Part of a small language model's weights: 4 heads of 64, vocabulary 512.
MLP neurons of a small language model. Each row is named by its layer, matrix (up: input weights) and neuron, and shows model dimensions 64-255. Each number is 500 + 50 x the weight over its row's rms, rounded and kept within 0 to 999. Numbers have three digits each.
Before each neuron's rows, "fires on" lists the tokens most often at its 100 highest values on Wikipedia text that the model never trained on.

fires on: "oun", "up", "e ", "of ", "k"
L8.up706:497477530518607508454550487558418474535533485455426490508521525514516515569514475490500519516476591484505526450492526511508446497421484499563458519495510523533469477648549560517491482464515473498496493428457492544488430559521515486378407452501511412502424425549452499523593527444595525546572461422517486543505491512530551488473469460455470530510405453511555500501530532529502460486445519482539371540550501579545425459447422517394550517432465544504484478339569518453528486477494477467489457476586523477524455524457327535546387533595522456559507474495440549482531496458398561530

fires on: "ati", "ow", "ev", "ti", "i"
L5.up418:502516606459534472386464622488545475509456553517585430502448565476492512574423518497506528539513469523523399430513485462490501535472521532432460573408520501476573548522420553533456599460516540527507571459476511421507531480479501468490491534475535594452567548393475448470540486470440504504491455570546452568476446534477504558513550460479566471516384500427557388560401464491550503570424470481526525540417488495565419518446536504464518527516503538479389530414499469461465582458511479391547455527483417456461582500538552447567444521503551530574457471473550542493448502413456562587

fires on: "s ", "es ", "ts "
L8.up217:515528581471473471489493475422509481526475533484568479440481478535533579509416574458549455488556450505502460468594456426574457536524497539396455462479516454475487485480570462536407577418602510523529470494449521559476540455455530482535554454490544445531509515428420462529543533415475546554537409441492552453437472438526527521430553540435533518488425523573504534464427498520439563534430456587509607556536474421588479504456503511495434512412515504419585520496507519507510486450450552501426577577541464587557582500495432530564490478538428583582497457537477519453507503551533496561

fires on: "ar", "am", "r", "er", "u"
L17.up90:512456459589463483528341425465507467503584455402572582513532481570512556587457501559510487516537494557482426576446483523564454470490519527604469475572451467440541532457581519522328508531553483567525567480456552488502464414459472563446536519468538549561456435553466398475536376388594390536526559466501426496450518394555462521537576467556547537608511444463533622493498480523426485498544499464398561535520556587482484513463488516555522437559462429566472564484447505502504476575495536467487568520494525476484437504482512459491431426546512453530479507560505450507518432462468509508

fires on: "s", "le", "ers", "t"
L8.up75:470571555532443522512403463459421527532471483478435558525493500530544489547497504490476610547426466489520390406486517441587464500496516493413580573501509460474502394495574539602518563431467547542453510479509464534528508511480524458504538454447525491488470513410564590428514549524472491537525511507458523516532531410493543546538574479635492457504364508549557541525568474500488434512601527575487535541468522488507478499508485478545462525434548490490338518411502495544433525343472507495426476542594512534508581424433517469503505461601474499441402526546469431548524532497425516596

fires on: "C", "c", "el", "ol", "L", "ac"
L21.up659:464497494531535431545424501469474494555570447511527549497557572545551499429565447561560517494472564590503517522562503482480491429503498467516540533434628385509476464550506461533480518522479465601479612468434437384507541442510512523465487492410468477527435503483518467496459451537506501483463449565485493563448557553419453445462484474519455595553525535411510442459496488535488418488466468529505538558485488358394478637582632575549547476462572536403422504462510477471493509529466412561480485478499433565439498464504522460583440468437431421476506537504444445523449556447499499460

fires on: "igh", "ing ", "ug", "us", "ep", "ed "
L5.up686:429472476585507497490411513434493534543463469484463544481521439470463506473456521497512474544480455529522461498527495563412523506553480610549484453483535538428437455492462443506552492481503435548474573434546438532526543607525537452462541569414478420567475518403606541393492537559552583581488494501533509445359513539501556493449482420449448523563548436461497510514497516512493495398529560549642383539580479476555528431425469457393540500522485513548515535447461550451576524476519465454531456481546507521536432579478558499523471479473489443378482539459452483538562530574423481534

fires on: "ou", "ist", "st", "est"
L7.up280:516503415477473511555484499473547663572533405509609555446497451522481523444384535473549509504499485437533458466597459472520544495497513514425490509464495495383442444473517488561448487513498503523442570491492554480429487485501457529528518429481503497510428531457540560512420592537469541603511501446553544516489578502476488532496477472477515524363507601496481496565486492521442506526529503510495587530510510485611529436383427537557643547392545426565390487517438490540518517493507567423454500574500509586466484535510483519455492500511495456538533514471469555566545560519519520457

fires on: "in", "f", "l", "el", "H"
L21.up195:543593469560546551459450566396469500530525500458542608535436593550463437562466480552527475483456468476567429520510436489617540605486515596514504460504558582434534476475530470403505439531469534519588412423459520479523417572554528584404462529577454528537485414489472466477408456513496547498443463522539575448518526499616532437449437498457558477489480547415508566486578551494408409564520516541500587390494492495458477552567504516447485432489443493593562532526409530472464507469480533411477551507546389466520537461481507500443465465548537537513537544493448476554594477430612535455

fires on: "un", "Un", "y"
L7.up743:524530518496559517516498525497409523458478468581470507513487509604535480527458443413555594557444455497435508459561506527506474518513496523501571492434522413512542516497549413514532519506464473415562505547536575500468465504516456608506468529460443419487556487495564434497572453462491491485549588485420553600548450508393609485535565534474481567507488591549597541515450494505430523461456408408451482513509460540437533497478419564456440535532435518535422517538516399527431523461461533594570497570475550426596624421504511421465536570529429518490568525620472487509451488530470402393

fires on: "an", "t", "o", "i", "ev", "al"
L17.up29:567506527518553475546508543459611551428409499480409626607570440460419438571530553547408531469483543580533474530543522574461528465463481497423509519572520527498520481545456502408484490430514555446455539446454533512420492527441497523483503462449490411450469500400420472494427541460435512487552464428587559466471521551546487449547470460531607538574525473429491496543496431496449571482396405544496561540457534578498507621490478459499432494531479452458513593444514541537518558560536494516527582486542485440377432505480600497508483577540549483535497518447530503427485506460613452453

fires on: "th ", "as ", "h ", "e ", "up", "in"
L4.up79:586499549516542582483543571478486466530479517454573448537562450481516459494540551510490537517492509564523535420627546444431488550402444563554482501432423462525542525572501517545517467444505494481461462426531483386470514465501481482397492400489501464613554567462549465495523538500467459597451426469560511526531387548493458405481481525500491483448561496623559484471590545525549507509494552540514507485527494555497410413464575528520588528443474492537581447398548503550521489521470548448574451473569519483481528583466524439501474530594508450473546537472545467520466500504535476468

fires on: "i", "I", "ri", "ent", "e", "s"
L17.up618:538492511477524431432519457490443427516516548481476401517455513469573518365486528511473606421500412371456542509569528550473609425514528506530430544491480490473582539561500504426467464432424514513469522533481502499518532527534578398474474560469472459522516521462611419536431427524484498585492415541469523508496482438467452436512469419567511494523529423531561518497475409547393525479529479546545481478490426538551501608582505513524500595443581479458510552551602432574474555471473547511493528524488537522487428512580527506588479403448508422515464561451498494539513548461471482472

fires on: "el", "th", "l", "u"
L17.up495:494476495560507432416407451495474484471635486454463506506585621485528478437539573473559584477522423570470605450495564503540576673467499508517364567539561566453492505455500529436434447495397458453411469488552554545593441537521451515521436563437439538494517529543514464562469416446476486550415487560572557515498488542503538434489503594533517463499553492453463538500531520482487488429463509537466635556536490463506520447528452509505515476529489488528471499533499568554506472439465490463620574506447432511505554445427472448444537470540491510497431529561443594502555511404514459458

fires on: "t", "id", "it", "ec", "al"
L7.up742:531382533522462521508502487393458643538463556494452456506429497491503503589555410550496499633456567511455454522498509534487556471457595575402566450517547585499585419650474599452524506504536386453430454528605459450461507565511460506522583451465474491453530459532499490425532469539455546480460473447583518412507482508441437400479515408557537570542501569447529540527408522477476581476505430493519530476514521375446501556512529477500457502473513538496435557475440503524547547472529489440507561579455483515446442548546469472437546532576519517478468454450434436542441475486572424538

fires on: "s", "s ", "h", "tion", "y", "y "
L8.up606:526490479460499523477514439488528507536525489483530580510509470519541504460548576475549451576495418486469494439504410503536475472431523471426558483479560414485604506554519521525478569554539459495544476503534588562582534542563521476461518466538513478502433435456514490485522469550438425474488471531457438546480528481435560566507509530401478451497638533445532483486531541501383561535532437479564412390366495538557550558441493504485395565525536513471490494547559538569431446472335560538480521504560508452589616532479387504557577523487404498479540550490487483413534504617519431475

fires on: "l", "ati", "ec", "t", "c", "si"
L22.up393:493463564375450435594598555443459575586427468501504499483389436456485486501600459560464437547519520466518476512436529527507551477488486551375508518452568460456540572505550517465508451504448497491521397549532555519510527538430537501527539563500417524469542460521510442497500508510515550507523470502601578580467582479450502502452531470461427526499525517385470530492547446457427499530499415484508525458536451464523475521485499548553451469514527511476553425445459452561495615536548398390522465575434440511494496456438523542473505562414468416478509524517521494502578477484574457600

fires on: "ow", "ro", "y", "li", "aw", "ti"
L15.up241:479424454540543500526470506491494496553453466496489543489503476583465440514454521517553485497454499539600386568513351504454487487429530645520595540527583391409506497550516549560465586533386597489477464506535542446532459492513443549497592468475510516472485580393471463440639516447471414462530461491559439456542467554445506470446506494438509554550436560371516475510457448514493542610540449470520488566539528543464464530410555465619531480471508545506495537498470539472458503558403485525509569513504517588485532442502498482489442561590521480535485496522582536475486492434497557437

fires on: "for", "s", "ers", "ear", "k", "ip"
L8.up35:466514562528433459479557544479618457566493491422517617555458603459623473620552544495618607599489420471489500395424435477605561414488510495484437455523514546470635504435516493490538504447485484497493476407491470531506470445482578485502560511443543599451528519518480473481501504470470534550524477480453542490479508472487500546488529471539618515577483518473521463476504492464499435519483521539513479497538449462470446465645482530432456551435577440506466450502375509530492659510467415437460506563460543515522451420410574411546532414567494491453547525491547491549546623476394498536

fires on: "c", "C", "s"
L19.up683:493470489481564495513526543618463454518481568479555506454523508545462472470521450463479550502574481480441488472517521513495515403456478408459516498516582460565582487497438529478434507446490536556486607476449579458448479510461488522408482543519527429465489486459589451592440509521417399460497434521546530432405447507536491458487451466510498516485602573447563483516573451572398456481486511543506433395475535549565544532497504604547455500422513491485415601534515490556478470529427466522470414526443475510415525591593576466544329517486454512436499539442525441555528427492494502503

fires on: "es ", "s ", "es", "ts ", "h"
L8.up153:522502530487498539520492517549560528528490470607512421459585484505531550536461519429494507513534520506430489533493539419531484446456531510509583461489538554484562414450474553476409503545508465514502509493487460525466552424438557407459562451514512550533501644499493509475536525467482575479521497500482522418402508495422448542484580533472438523503448508551491505547447423554418502451384480531538516445382485502533426555499483547446537429476575417533503409498567352511504452453493547588475570530563466504607563538508482432617507535533481516564505522453472534508497471505536468528

fires on: "at", "ov", "d", "ord", "ent", "ow"
L22.up78:419565530451474446536430422603444452511514528491493506513483457469463490495485441511425512541469566432523527547524461590470559604496458547578482628540519403520581511516475451518531562513495505462479510490488420499442492535577475514468433512469529524532476440508511489588387451402538456459499542592564490525477491584476472531537455515523467538575530516436528554476457410480422429490475551499460496428463579568478448531438515547474571515526491561547552518407537424534560565436461422497608444437494523548520496454491517577477488529525490544568468455504534444495509460615515470455

fires on: "e", "us", "ear", "ep", "u"
L5.up332:457425478448527554531443376486559535449439517411528483446531434552500503557499571546509481518534447426555464448469566492421528506519558520415548509541507484485510549521507547573474502407550560518474579537542484571566558535493577500445585498516511485525498634419514570466491442512526443540507542506451495486568481564487442472449547372426473541595402496466581431495538441474455498454437526591543467534518430504575523503525497468510530545482498510460488552441492576471449500451591489411438450500588445550484392526424460511500524451477470553502569482539524489612494493587415450504

fires on: "k", "am", "pr", "u", "si"
L22.up71:493470538546546611464471482504497505552549502418466498485508446522576524542596461488534511442529477532507531522448398563487501561477516508551486532450457519453478490466619568583359441460512571480517602470509598514515505576385453528432459507536497476617416545481507429372489461424576489374541535447467512424524430449507513431496530493499535434480562521457461499486472476485413526568442434507511527553487557456518501563480360491621452563508515597525538550471503541450493541552425474519441566527489414551438417520486434486575498499479587466545539552546535528527503536499400492449

fires on: "th ", "ve ", "all ", "oun", "d ", "est "
L4.up761:546566504492545473594457416550534493480489554519562453524398511442532513507579409487502473516476419500511458475460482544509454572507564435491456513517493485460554574509466548448505418502500459512522485434458493471479627526438545431533390537588485508533528509462577473513490535570484555527458463495600562565437477487520570551527401558406463523564546460431513520531525471461513484520541536492480431477486503500602533571553568567345469551525468486521444574471465527591353566493433445551548504549396516471446425567531478454486477442559589533530471508514511446401445439511445576550

fires on: "\n\n", "d ", "th ", "\" "
L5.up358:575448406588634398465535484442599520519468587601563416501498584508587424444531463576555458444550523499546626594503453609465491424482458487481464453535484492511554468528440474508501472478455536504470525586463464518435581484545502395489471496505564374518504462427520549534485426527559494546493449454501561444491479532515514562524450457460475541491542547427556574525479514469556480553552460479518448529499458484455581503531585518498448572403477520533443504463451490471356562535528410562448516545458504551560562461407518461508453445514557477535546450486457470436513512453485528554

fires on: "ent", ". ", "y", "e ", "at", "ol"
L21.up5:406512527525431425538441396545446525491529445450422520465511501532524443406547446481521568441526577520522506378517463499528497491469523483546471541472434580470490549487473498504548592522530540477528489481532423497450458612519371465538482548518546444571410496554495447575483538433573508500445603481525521416498509479524524495537377504549461519548466608631461531429429436545490473391542529560486570484414492525455565595569510456437496496521522508527584489510526469570503557511513495508550537481522490637488454384443517570489534476500459469474468576457534561537416449493464444485

fires on: "am", "er", "or", "el", "si", "ou"
L7.up48:612362438519545509590479488541522489504488390501446580409444471514513574461458512588437534480542480445535463576406597555618565496494544481535468469501520532469517519464522522592471463523522460487503497478488601437563557461529531451538476443487439473567455473481535530428429564537507469578447491492555431600465530466571467506491519479480551598531519502443540496386554464561426519502519469485461460536501499485482532558495510490552406418533517499567550535572450446425501547547498494492418474619470457458478487562518431406509503448451531419548473522480443512486488536479560523513